config = dict(
    d_mlp=1024,
    norm_place='pre',
    norm_eps=1e-05,
    attn_scale=0.0884,
    init_std_qkv=0.0464,
    init_std_up=0.0464,
    lr_mult_down=2.0,
    grad_clip=2.0,
    schedule='wsd',
    decay_shape='linear',
    seq_len=512,
    train_tokens=464700000,
    steps=3546,
)
MLP neurons of a small language model. Each row is named by its layer, matrix (up: input weights) and neuron, and shows model dimensions 48-143. Each number is 500 + 25 x the weight over its row's rms, rounded and kept within 0 to 999. Numbers have three digits each.
After each neuron's rows, "fires after" lists the tokens most often just before its 100 highest values on Wikipedia text that the model never trained on.

L2.up526:450530496516513519490503516537497509521481470510563497478492512487527510506507494541466533535482516465537499515511481500499509504531508510481496528505502504493510523515481541545487481490504501529534507542538485452492477510528490515482523480532497524508434510509490510496545492506494489509
fires after: " |\n", " Bill", " G"

L11.up317:499567521546481439525487525518506459551540498502537472544507500492502509510528482512470493487504444484520501514533539501517510494471531486526508530511513464516504491496503492510529527514438506486507537493496461507469513505515562534516529533517491460524503520492481500453479516485521513521
fires after: " ", " |", "one", "1", "0"

L16.up218:531493492537519502471486499526483462509486476462467519482501524504471466503472492534509537509449557532539485526550501488493505487454473481485502516477469472512482520534522520508466457520530474503462531506471455497500506510448506522480476462509523532475465524491529529486492521534520493492
fires after: "0", "–", " in", " I"

L16.up767:510502525553446475538485491478505492536511454532491525452463534498522493538466509478524515528467475510506491514556477499465483499519474501484495523519526471515488491517465508505451476485518430514457490509491520498552501514484508524511520488475471497468519512506495499511503494521516518540
fires after: "2", " comp"

L2.up529:489507510515473507514499507560478505463495483512511459529521476480474507500486503490523484489505500518514507513496491490533534479503545537516529500521539527490470501464488532517501500507483529520484547520569441505475502582535490461500481497509504467500481535523483488488475492474517514510
fires after: ".\n\n", "==\n", "\n\n", "==\n\n", " |\n", " |\n\n"

L3.up924:500504516477514510487498504503470549516507506498467474521517527500438511485523488484547493448466528501496489508532565516539534495515482496511518466499522485485467520497468520489544481482574556560470543461510465475460473524509473522555491514517458499510516491460507472480516533534516490465
fires after: ".\n\n", " |\n\n", "\n\n", "==\n"

L18.up206:556529508526477512510533465545504470514512465484519503490509465513535452461524498543507488505472468469485496469533494475513507499491517481486486526462509480510554527470528467508539438509508540556437501472529497545494479531465485509441509502518468469483465502496476512508517482492503512532
fires after: " |", "|", "0", " ch", " "

L18.up793:542454478535527477511499501533480485503491508499507472484470529484506482441480497473508511496525502524505478493487521485500542502472516481429446493499495523518496504480525526495499485456521511492493522456472524520504507523500524482479477487515486496521481474552488491503488513506461505464
fires after: " |", ",", " ", "4", "2"

L17.up224:493521500552520492541478491501476482487498490442508533494468536448465468479504483501543564479434500505507475515524476551476513523476512500488492511520455477501468471501475461517519528497501510492491514515497531460517475520501490534503518463476510540536515502489500471507479471499552494524
fires after: "2", " |", ";", "0", "9", "1"

L17.up699:447549508486446508482502495498468504531434518444494491527509482537503468517511488516501502501487494517506549521532481490497470473481515528563503515469496548502468470522482526494481524466513524460480497517485568496506501470473471511504515482488506474540498512545501494503450510531498507452
fires after: " ", " October", "-"

L7.up132:515514508525520483463561512503498455523505517505505495498464481496511509464494444531473501489507537496481503480532534543540546517492499510466533497497524498515430515508446497483524472499489508524462487497519476498499495530561481522513514474513483542511468546542499483487475504567470530480
fires after: ".", " c"

L16.up806:469513480530507532479493513499506490484478497479487456507500512505479499521474466474463535499485525464557490502449447478510499493487491510508519495454475512518505559493477508450499488516512501449507515491512526511485520525517497541510466434486517472521541499489498471457483467479530521477
fires after: " E", " e", " C", " H", " c", "E"

L16.up153:542481513499485533461470480482481484489515495488512528522515466518475476497525528464497465540522489508497477503503540515514510511520484441479478498501478532486521503520512499501459477557478501479505469494496454495469483511539483490525504526485480510504518559539500451508487522498474497513
fires after: "9", "8", "1", " B", " F", "4"

L3.up339:479547474518495485513431517500508514488469486507487463537514504466500489464536492499513556486501523504565504451450488493529458468514516563482500520486501516491484505477499543565506477479516535516492515459482482471493488527538475505459498488521545530484505534497502512496470501473476461536
fires after: "5", "4", "0", "3", "2", "6"

L11.up55:479494505518503540506511523522485491499509503495494484504512495537514526526497478451469528514494524489490467478548550542501514526476505523496506522517470538512500475483508486519460493493529524474552506505506557509552522486482497513466487508507440492500524491516467509511487504562519456485
fires after: " ", " (", "ed", "in", "at"

L18.up536:505515525480503528489478459505498464539519520504494486522485520485542470475484498487498485503482492492479501516494500490495500517505538535495492442502494461531531502487459461534541475521537483477488512541486473503494495449509480480488518467503510498488504519482459513571545519528527429513
fires after: " ", " (", " in"

L17.up454:525524447502532490467492505469481511510513503481491507492471511486479503459483522432499488495533500500483439480479490463492496502530505490512501466524495519476530474499504499480504492462507479473530521487479490532498528464520498484458479517489556507518501456471498512545538497496496519489
fires after: "0", "2", "1", "9", "3"

L18.up464:489488493501476484471496515516498508468501521488490513481480469490531520547467509460474464499484452533526516503503510513522495470487502493500528524501515490485526493483476467513513518470468501515492515540484501487516498542519516540505467504504504499472493482528465518463534505526515520478
fires after: " |", "2", "3", "7", "4", ","

L7.up28:517516519498471471510483490489511515541480520492494488551522492486514507506534496475533492543531494490514495540516485469509539511526548471506504495459482461508513502490454489507525467470487467497503520527499490459518490493470458468504497495530454493514469514498490492461502488484502483487
fires after: "0", "2", "7", "4", "5", "8"

L17.up344:490489545494510519467491497520503535497537537525516532523515553502482528521478524480504509481488468490486493504485507476528497481457541528500507567473488517478511557482506525478516486506472476514472491531535535517505528467466502502489521490478514496485496521516476504506547509530503487453
fires after: " ", "1", "9"

L16.up440:502516475487517514470536501521511452475467531487478456476504474479482506492518436511506515481534490492523518508491477504500463536490494489484525517487533496494486500492508474548496478494539521538537460511445522486482502529497507514482488506514498491522519478510538487493483489504522529475
fires after: ",", ".", "9", " le", "1", "–"

L14.up227:512466508479505507486459461494503489496452504539472528507517448523534524527513500509498515513498507487462532494474468506524474487491507523457472529508530492514439491550476501523505513485486449517561527514518533520509475521500480487530469512489511489543508499551497481502490521510485492525
fires after: "2", "1"

L18.up298:511506532534497499504474492509538496462518504505512520469513531522517457510542516510514522507500506504537515496567478497489484541480511499484512539493530495447508502517495512490495471471477479503506498556548548478488497499422485502483472486522530521474494488539500507500505473515497507531
fires after: " ", "2"

L7.up344:490497455480484504511530557471479514483500468487523457506502467529505531479505523491471449517451518548495504507529485546455486492524474511496511528521512478493512525469513513515500484469550527515509477487474508506528491532490517490472479499511513465472544538494471486479497529510475492531
fires after: ".S", " Sp", " W", " Jr"

L11.up634:496530477520474493512475540533546518520529533498524476489490522493465477488509518486483508562514529488512467522494491547573486489488505496515552490485502485492511484506520466496508505466506497458528523539501506527489507501475456528499478489526476490522533522544486514495515469489489509519
fires after: "d", "iv", "id", "n", "b", "ib"

L14.up1007:523501506484530497466495521504491526524520503529499558522469522454484517522510510463469501499529506481530507500495533493486495467548447463501491501509511501492473503512508481458504509486520446480475487500522486498484533505486473482483517487503465507505501533506494489459492523524488452485
fires after: "9", "0", "8", "it"

L7.up538:552544526506481509448475518491519492540477494500492500502552514506522475508523492514526475488479512492523522490542460486499491456452501457478506521503461489491514496485470506492458483499492523484513508498472477474452536490514502495463549492490520484491530516524543498502494488534491424502
fires after: " (", " May", " \"", " ", " v", " Mac"

L18.up242:489515489516526503502492474540510531487521509513509449505546490512488498478495518477457522511487523530515516488454493475467515480487535507502507500472524501475516517487501534527493504492501495549517565560504515488506519498461477500481506465516538528460533482521509492531498498517499473502
fires after: " ", "1", " in"

L7.up964:518485537519515530507500515554487506527489502509483491503457470513514553456435537503468509445472487476492528490540522474498484506503469543490521480514522483483483476513456518517511485549490489512511466477506503472536513517473540488471510481492527533477516500517483525510502488536503498527
fires after: " ", " W"

L2.up811:518557488521467547488503510522469526520509515529526465469501481490480525495521483488506501527530545514542472494476503511499475480517527513544458540476508488487486526455515526505511503490486491526509535526546478515505479589497485493519552475493463528492534522504487480477499480454518497509
fires after: " |\n"

L18.up353:509434486502494492501476499509470447478511513495487522498474469480461515492505483483511514514532503494500504514506510553544508479509460509454495485504459491524492482488467489515452503499469496546487513494440523526474508507522467462540524481495537461525508505513539516453483483486500508535
fires after: ",", "5", "2", "6", "4", "7"

L16.up130:495468523543504490502486476503534510486500536525446546518471466522475507505537522496500522505492510474486491500530479503502494464512475459442516474509495474532509451484500535514526530519510549547480486499483455549519497484512485481487544472527552494529477482454471483520501522449518505501
fires after: " to", "–", "|", " Ma", ","

L17.up419:498507498521548561522477528505433468551463548512480505473477502519486504479463482472469468477475482484463501537476504497479492533508450491486516508542527488474509532550517516523517485498467481485485457524496455524492541495506482494491491522485486499529462516514502459523512505517486486524
fires after: " ", ",", "1", "9", "–"

L17.up966:525470513519488496490480509509519507533489485483476482481486558506505470490526461527495494488528466481468495493542490502490487499478507470473495488461493487495478508469507510479495479499508527474495560504454535461498500483495532485466503494511519514513501491525475517472508488537509533495
fires after: "0", "9", "b", "in", "on"

L7.up206:513493511515512520529513554508470496549459509475464532495413494485521521511455489497502555476505476478542523502499507509538493456502516492504514494507522501480502473498482476484500521464520503525490522500490522522492519481514534486491511518509509492525466485547502483529520479582527449521
fires after: " \"", " (", " n", " t", " al", " –"

L11.up987:479501535490503562493558487515493470487499509521488513524514485528485513474493482529530548484510537468540512516508494519504541514508476513451520467445488512498466530470485482543485492493533499537474502490513487457478526453482493480499501479515465527441537529515506513503502510550476478560
fires after: " ", " ("

L17.up190:539453494492498492422508518499516486501511466484492497542525496522544500525448510498501495449489513516498492471490502490510473484499529512485493512494476535498485565522508494505469485509471485492477499511468531492563500486553524559536501455482521498527454466543487559500475499481506486526
fires after: " ", "1", "2", " |", "4", "."

L14.up285:507501529497537470543519490510493526483496506470486481511474513503478492511488490478456520480518467470494474473524508498493518473506488564483475550515506494506506502504510509497527489503542466503502534512470536462464509505538522481478471516583476494496457513531530539485515489535468487500
fires after: "9", " ", " ent", " prop", "ar", " adv"

L16.up917:526468472500471497518458480507496519508484471560480474524462519518510550477492449539530476488470487480514483530531491515473485485532495500495498511498476510513487481526542558477475453457501528437473507513530474480512474468475487498508498487485518500488526534479513498466504490529503490497
fires after: "0", "2", " m", "1", "9", " M"

L2.up404:488462527493485500519461510526477494487524502538484495517520519471506506430474454524481494506471526518543472501533535501514561547488521543497499476516521525488496533493436479510547502453486516551512541506548503505508476520493500479545506473458494528460529545493475468492530447485451500481
fires after: ".\n\n", " |\n", " ==\n\n", "\n", "\n\n"

L17.up179:466494499490486460521465493478486498520485484523537470489475483442487485497514492497506485482493471487509500496483468525482465497497471489558490533491471545481457466490528493460485520505539519516513540480495515478551461452535486516514517505486488527509469475540522542490525487497495489479
fires after: " ", "4", "2"

L11.up525:523455511497492442495486495529485500491525503512482529508509488528506550526482497505505517497486520523480473482513462490578527506466550481492505495473508491474510493536521555472534461542474500529473473516479488497500463469495536449527574476506521473498489479470508495485483509505537503493
fires after: "4", "7", "5", "8", "0", "6"

L11.up261:503521473505467430464538521492497546497529510559486495484517513536506478483494511459501511492500513470500479498530508429480522500492530504483497466498493517530503492468464538501509479510469495462446544500504508489509522483421493498499524528515532484497472485519515492492473481461492457553
fires after: " O", " o", " e", " in", "p", "ib"

L11.up971:509524480504485490486495472506443518506496501505531519458504498510511491491500483485471490495503541484473490542504479488484533500478465522495446499475496510491481505482465519499494532518531469492530488472490547479513491487520464510521493509443538504518480472515501478486504528491503483508
fires after: " S", ",", "M", "S", " ins", " M"

L16.up168:560474471502506513503489501531502485488510520537509499450535496453476505544465458495525498513484476498539502510513495513501511500488521515467506505493466479505509476465516551463485526505502510535516506504544474509489496442471503524511504472506537479500522521510536526512497505504515521458
fires after: "0", " T", " t", "5", " H"

L16.up44:474481497477525456500516503533498517579466534476503505506503538489503544452478479456514470505454502524528460545525522478512525498498448503489507465512520451496501507508506516530531449521503499461556508474497486500500520483499520493513514474462483464528461502474491540492496554499529502529
fires after: "0", "9", " January", " on", " June", " to"

L11.up199:539519500537506467492502541478503515455480478495531478502492542486536491486515450511498503489493497509502518485445505500480482513504515475470538507505521490494487492534521492545515491457498559488511488533484499476441466479466521499496463441498496515472527497488513513500476531495523474527
fires after: "0", "8", "9"

L11.up344:485538450540548516522501482464536489524470554471486500495487495501473494487492466493509535470470510512494488502522531492468525488491478478442527516491502510544523488480497513468483511515473545516490504501499501480520526543522522488485492524502547503493497534544514502504482453493532500515
fires after: "–", "1", " |", ";", "2", "0"

L11.up641:491493511513500475484486450495483512478437508465496545499533457531551461495455507524505511490526493543503525526477473483504475497466487519484514507447460501506496512454487528470448446524480493499503519482537469480519492506501489546508515458477486487498526509509530476523464457495494498516
fires after: " |", " C", " ", ";", "E"

L18.up826:512492546532473483494474499495528519515567550439508507473503492531528526543500508490512502525460429505504532488490503494493481500487537482455454507497499505486500507488505506500494534515487531489471555509459488446507521510499532514511508502517530478520460499535488475515515471552452483525
fires after: " ", "2", "1"

L16.up606:555496470474527502485493543503479494515454559515481494479490493437502505506517494477506494516487503472487481489526501492484496498507530489490487527478511495484487501539498454478503468516514524500505459481497494532500508494551556455478487551551477479464554522537495548507528530529471502502
fires after: "9", "8", "1", " "

L18.up278:503492511524481519505515481530466507491469484493507463504451465547497511501504467495455541493560511513473502500485484489453521495504525506447515496531512483419523506526435494529544441540493490486494494494544521540556453500510514505477513502493497508511522476520515516504524498495505541501
fires after: " ", "1"

L3.up798:527520489544465539496492486522458536534514513512518462524504511466478490501520485501510491516539509524537466486549487556494475505510497494517482500501511483468467521484498509483549514498497561527490538520516507476492476557532507492506520490512494535522509518494472446515478462534523500535
fires after: "\n", ")\n", ".\n\n", "\n\n", ".\n", " |\n\n"

L16.up149:501516492511529492557495513483516519489543511504513484496497472443512516489499428474473493469544473525503494499523533464508501488526523501530483482485515583491509522561516519528526547509530514502459515488490508461506468462548489465528516450511530512513517474511504505498518485516471489520
fires after: " ", " |", "–", "e", "|"

L18.up525:489486494467517481513486518520486564509495427473499502497507503482494469493482513515485516458542510516547467500512538488468487509517532518504512486493476521520553484516489464482526483512440499506481519537562478487523506542520497527515491485531527462495530521504505460506501513497493436498
fires after: " |", " Fer", "0", "6", ";", "p"

L16.up604:526473493482469515521504517505486488517463512523503508460526520540527435486533424485472472534477493504521496489482525493496516510481464542476438494510495477474553529448510522540477472473518491526472520524469523545500460497507463487478465470525480497476507479498510520490510528536467514499
fires after: "0", "8", "9", " init", "c", "5"

L11.up16:479519505464489528528482524471511487508520508545478491515529525523515529518508494543449458498495479461515518502523504457476504495476522505470541505525488539519490480508516509510474481555498466495481499477511560556530504494509550488496517486527508468485501515536492466480518536558491463511
fires after: " comp", "-C", "oc", " g", " sc", " ad"

L17.up661:492536541559540514509498481517541534508508477469518494493507494487544479500507491516500486459489503524499494487464473504484525474531456458521483462491502481489524493471462512521550465496481511512515531475486522507468526498458541458490500485503524486511547531506516518527497528529484481520
fires after: "1", " ", " E"

L14.up847:480502550495472516506491549497518493498497517535518511491495512506540501517543472477516506477543501493537500479485504479490489511479474469491508484490492459496477494510507438490459462505554483526499510489525514506493548504490539458487468506545473528511473493502490506517477525526477487489
fires after: "0", "9", "in", " ", "8"

L16.up1006:508526481487457501481494499480518440490520478516524497506503464480486509493504486500515500490500469499500471432531516505540495528534485465498519509524495518484451503496469480508515483502559493497516495484475477487469507443456494510481506493514524532494470529444509504448512509495506500487
fires after: "1", "9", "–", "0", " ", "a"

L16.up263:496479535412500506500519512537511527492480471469474475469491491501524540510466514510465524484490473510521523486526472470512502501472495507490526495512546537498493551506495486565548485541495482496479523524462486495519480542498539502461469485537484514519518484478507553534507538545493484493
fires after: " ", "1", " |"

L16.up173:514489475530550511502513474546468469553510483498504519467518520533453483523503475523475481509500514505505493550465479492494497480513540498508517472522486504478496476514477509465482458458538507514507463502517459533523493501484480496498455457474478525468506543477549501488453451482457507475
fires after: "1", "–", " St", "9", "0", " of"

L11.up696:523509485505474507523499563522477539506535480525470510490535522418490519485509506464513512506491521499491447480498488484478525505476472507440515472504525509573484489490486510462514488512509521461528527489467508510487471467508510486486477492540447533525501554486502505487479503488498511495
fires after: "b", "ib", "z", "p", "n"

L16.up9:557532521469519486495482537513501493484525492473472518502497509497468505526527470509493461505536473528474447473487501485490538513523517452485487491505478516488556512533497524496490540471475482449494472467509504520464520545457470458528485545515528489498542475539476458516460538554483511464
fires after: "1", "0", "9", "-"

L18.up535:494501475442555526546513511494491519556481516519488535460521509547507520488478502504509505531527546524493470546510513551505524509494452466512491470504497526482506494508503548501524511499516509505510547522489492511476509483507480514496482464485554471520493504505528506480491525526527530500
fires after: "9", " ", " January", " number", " December"

L7.up672:471522480468480483495525475513514535517512506482480506509548492500466491506476471461493506483519488517491499479511515485500499493470539508500513454481528488544514516527474467544471475479490483499479586506508485481540500512496505506499525479484517443529509482512536553525468514448505519490
fires after: "2", "3", "5", "4", "8", "0"

L2.up709:491522509531499492539488488509489498490489496522512497483518524495462528402494491451504471538484532504505482523467546516493512488509531476532492449536525508469498452449481457508520483490497505506487509518495497500519453498474472520499552517499502515462470569494515499541465488478486513461
fires after: ".\n\n", " |\n\n", "\n\n", " of"

L18.up19:496497488470535521506525489532512494509486511452497522486510474493519496504518493449481500497485508469491515535497529504517500542501545450489481501477538523500488511523561479501507551506473493487534508493523486494520498490516504497473514477540528553509503510524470475476527520513490522501
fires after: " |", " –", "1", "2", ",", "|"

L18.up223:492524526472528501502514481522495476509486521516476491538520511493517499487488472504486474528481467492497475466477504428512482523504505495468479469506480500510500531478505456541527492517499507488497499503518510497460484548511501497549493474480523463527511497536500535508498480507506553534
fires after: " ", "0", "8", "9", "2"

L18.up369:509500484461524470496504505537498522515513525500518509509500488456503479479477477533512498499524525497514428526537519536512478477543492501527508468509508454484494525441515515525513489499523456529471503508483476488520522516455480510506473512551501514499477505528483496503499467525538494450
fires after: "9", "8", "0"

L18.up940:486529504498480490541500513520502472470546519511484558498561484463488473559484479480513512488469483495556461488513531471502516494485485506503475485528556490503474516475505491530535510529454521492493536508531511466475495465480458494514480503493500470441532478556508510479481504496484481498
fires after: "1", "2", "9", "3", "8"

L7.up466:533536529452492526488512522478487480520514507484440512489506485501495477506468489499454469479457531467501519492501487479488488437465485507501436482445519495530561501512503450505487487503522487531486501492510502499526480544502506506481536498507514501502518568520510507499519540487476524482
fires after: "-", " d", " O", " (", " \"", "9"

L14.up378:470498494515493488529469516469470536465480543466493496529519508514498511516470502493450514472452516531496472519492495522493512507500546474516471477480516512516547477484509487492503489490459500471551515490496518478514469504499487511469481492519452532492544472502475553490487510530493480510
fires after: "8", "1", "2", "b", "7"

L14.up232:560489516496491500548482530460505493513470501518526503478445492491496502511501510463534516470518507551492530547499465517560502509467461494531454530514497519507503501515479535525488507517525475517483431522516507500509503505490472529516507507499519496543486495516524522512506508492503492479
fires after: " (", " S", " \"", "S", " D"

L7.up863:498506500554479489516513527531489518498449466461444470493550513509538558494500493500510447454458516513482513553499490470509528472501492493494500507499514492510516508568544461516478504501547478510533463524506474477530500487474463453500481517486472489515480525503494514522462501483501513488
fires after: "1", "0", "8", "4", "9"

L7.up24:494451482469519485476537528521528497547497536536507464482516480489485493512535467529474518489502516488548450470544510485478527515521505463518523481495522470532487520509532492504517496538538530501456513507479506522509522489470505538460483442501515505529462452477502503490507508497487516508
fires after: " the", "'s", " –", " and", " his"

L16.up166:524511487474483541481502438540481512485463475508517478461506488475501493512450490473525541467493520486503528503479515505509520505530519494491508489461499513471516496491518503501503521549461515519510476525485548499516497518492479538525450530486514507475520499504554480523507506472493536464
fires after: ",", "1", "4", " |\n", "3"

L11.up183:508493514492479459515474482506536505522516464473468507491510496480490497497514480504506539511500517500515498551497521486502467509495530466475523557495475506464505487505534461515495477496483511507488523485491531526434477544490503477494483540501494484500507524440491462506456513492500480513
fires after: "0", "1", " |", "2", "."

L18.up745:482541502509503492513499534544484488519518526473498480537471509527450515501508527518480499544490546524475499496468531471488505496496503499503479506542490524495472486490479524477511484515509478497518532574462499479534453542503487491469486489501454529508552515449492519511534524507445525485
fires after: " ", "1", " |\n", "2", "'\n"

L17.up706:542500451542508483502499495490513526515519472471534542482501516509509506507495492456486574487510500518490485512499441506505503521542447451506496513499522483476458494520529511464505517516519515532489512502454530511514521470471510505501515524502521502480535506549533485505460544505511467474
fires after: "1", " t", " T", " as", "ab", " s"

L16.up751:518537502508517531518502470457443499454528482516509477475487492489517516489514494483515509520524509514495523475492496495507517511484526493504479473525500505515507504561495463527510480528476513476530509519494493473533511520503499486451500504534487484495508521539487485450487509475503495520
fires after: " ", " (", "0", " |", "–"

L16.up392:493468483479522512519463460529552539498528474522507521515479488500519532498496488467513519508508493511514437502530477484487505534483505512489484459483478477490526541503483497497486504522491480482492431536496472485461509508492441495493526469543511472530503507483532453474502538482519520493
fires after: " and", ",", " was", " |", "2"

L17.up938:471520499522517540468458494475467471485472532502495485486516450489501504537484495530498512520516480498441510515491513517516549459512488524500468455545479466516472528481523481510513480472546494507497498556489458519568534500479476504479464502518513469490535483545504486552536491542544507487
fires after: "9", "8", "0"

L18.up759:511461468522510455487524514485514524489454479465495536532480527514468503559525507477531524500480526482490494527472482485480513488512483453467490464511535490470488505490489487484476493541516519512535528526484495503484489466469495477504553479505481570519480504556505492474489503487504508494
fires after: "0", "–", "9", "at"

L11.up289:484472502488504517519512475519515472514495498477486475500503513487530484533506444477476483491499524491516462503505477496491512490511440501475460480480512486512496502562545535497516504482522510533516509509432514466525524513534496515454524484486471523536462491469507543476554489502521496450
fires after: " ", "-", " dis", "–"

L3.up82:494490513522494465555510492530504529511516526523487489503512493527502516490486494508480477483496518498469496545490540499485480518515519572507473476458556526509442547506496513496530479490531510530438533509491520497480512521552464507551522538506501498487525518514489484448509553485539512459
fires after: ".\n\n", ".", "\n\n"

L17.up29:506504482490506551486529463496510482491517493464472521484487502501531505509480492501547486487530499503531476464507531500541501508530529483483458448501485494515524527525540513521508462485512537510508462506482504497498500486503513495483527506521520479510475498538494468497494518550527549512
fires after: " |", ",", ";"

L17.up967:472520497521497495478448528490495531483502470514488484496504462450514497513508464500491483490465504470519537499485497474492522511510507518442509512519527464513516444483480506521512501491509528512494526478493518554526490509504449501484489473496497544543522459477502486502527482533524556513
fires after: "2", ",", " (", " ", " to"

L18.up128:506489506500566503463459522510514484495505473502487446481521499521518467516464480439527489484478503509468501493509550497514538540476487471478532480490488553496513479521498478467468499502512471508468462470493504488481520570494510534490409486490510499508519432533501523492434525502483564512
fires after: " ", " |", "1", "6"

L11.up247:480507421471458495504485491474483502468530512517503479507484530515466510528451490497494527479465503472517540513487517532496549498521504493469518483527516509520493490499490492526513475502496488511511466478506486494496515529521497436453487459465484480464498492469502521485469487486451478489
fires after: " G", "g", " Mac", " Mc", " Gu", " sc"

L7.up32:554520500541498496509494513476507524509465514472499476497501498505517520511500547571489459464555521458530489503517488518463540470474509520499473516470458523526529480486532498522506472505559457487492578507501475501531479502501527516454512497524538525500503514512525469564504480502514485482
fires after: " (", "%", " \"", " c", " Turn", " re"

L18.up718:478507513508534507485470510533513498497450537498488518483507479452540495524516521511474536491488518487469513506475500535489509499550514498543502543495492494554482512509517450512527446505561522512484472530485456486481450462497498497484486487477478494527527507514498513535511486511487522531
fires after: " ", "1"

L11.up438:517519453414510488514478511556497488453511509492471471464558484525478468512492531507505482520470522502497544490507501514477477528506486479496488541524488533512508531481493508481502527505516503535462506519522493495513508494504468506455514485471531468482485491497494520521519564496465512585
fires after: " O", "O", " De", "ou", " Gre"

L7.up602:536495536492551536498514489512520507513488496526478542505461518490524532523481490476548538467502512465510533540501455465492449504531491529507507483522494491501443492503466516510502487546510501517481490469503491476551478487467524491475510511517493544522509514491522521511523447545484513523
fires after: " ", " ("

L7.up120:549549545486504542510493522507531525519520524515517516437525477483542438456514479490517523523474537530523497524511517525496459516493492520470487487447473507466495504521467512480566450519549502500486537502522510528541465468513530484457517529478489507499485480490482512468527502484513517486
fires after: " |", " "

L16.up1009:489510534492499447487470486492508563484565539480521473493512455526524497487483505506545499474485499460518481495510495545500531480482527502510500495519511502449531513504506471510522529509513513466508528479517466523511488544554496546535521433499511463453458469497492481482540530525486497509
fires after: " ", " October", " February"

L18.up692:486531491495478499480503511497465505488520505471478520512504505452496511555486474534523530472483499485530559489505530459464516487468561560472489538470507488538493482506548510497513516512500512486483502506483507535501525502509504460472479514498529523493529509444502537492503488531515464499
fires after: " ", "1", "|", "–", "0"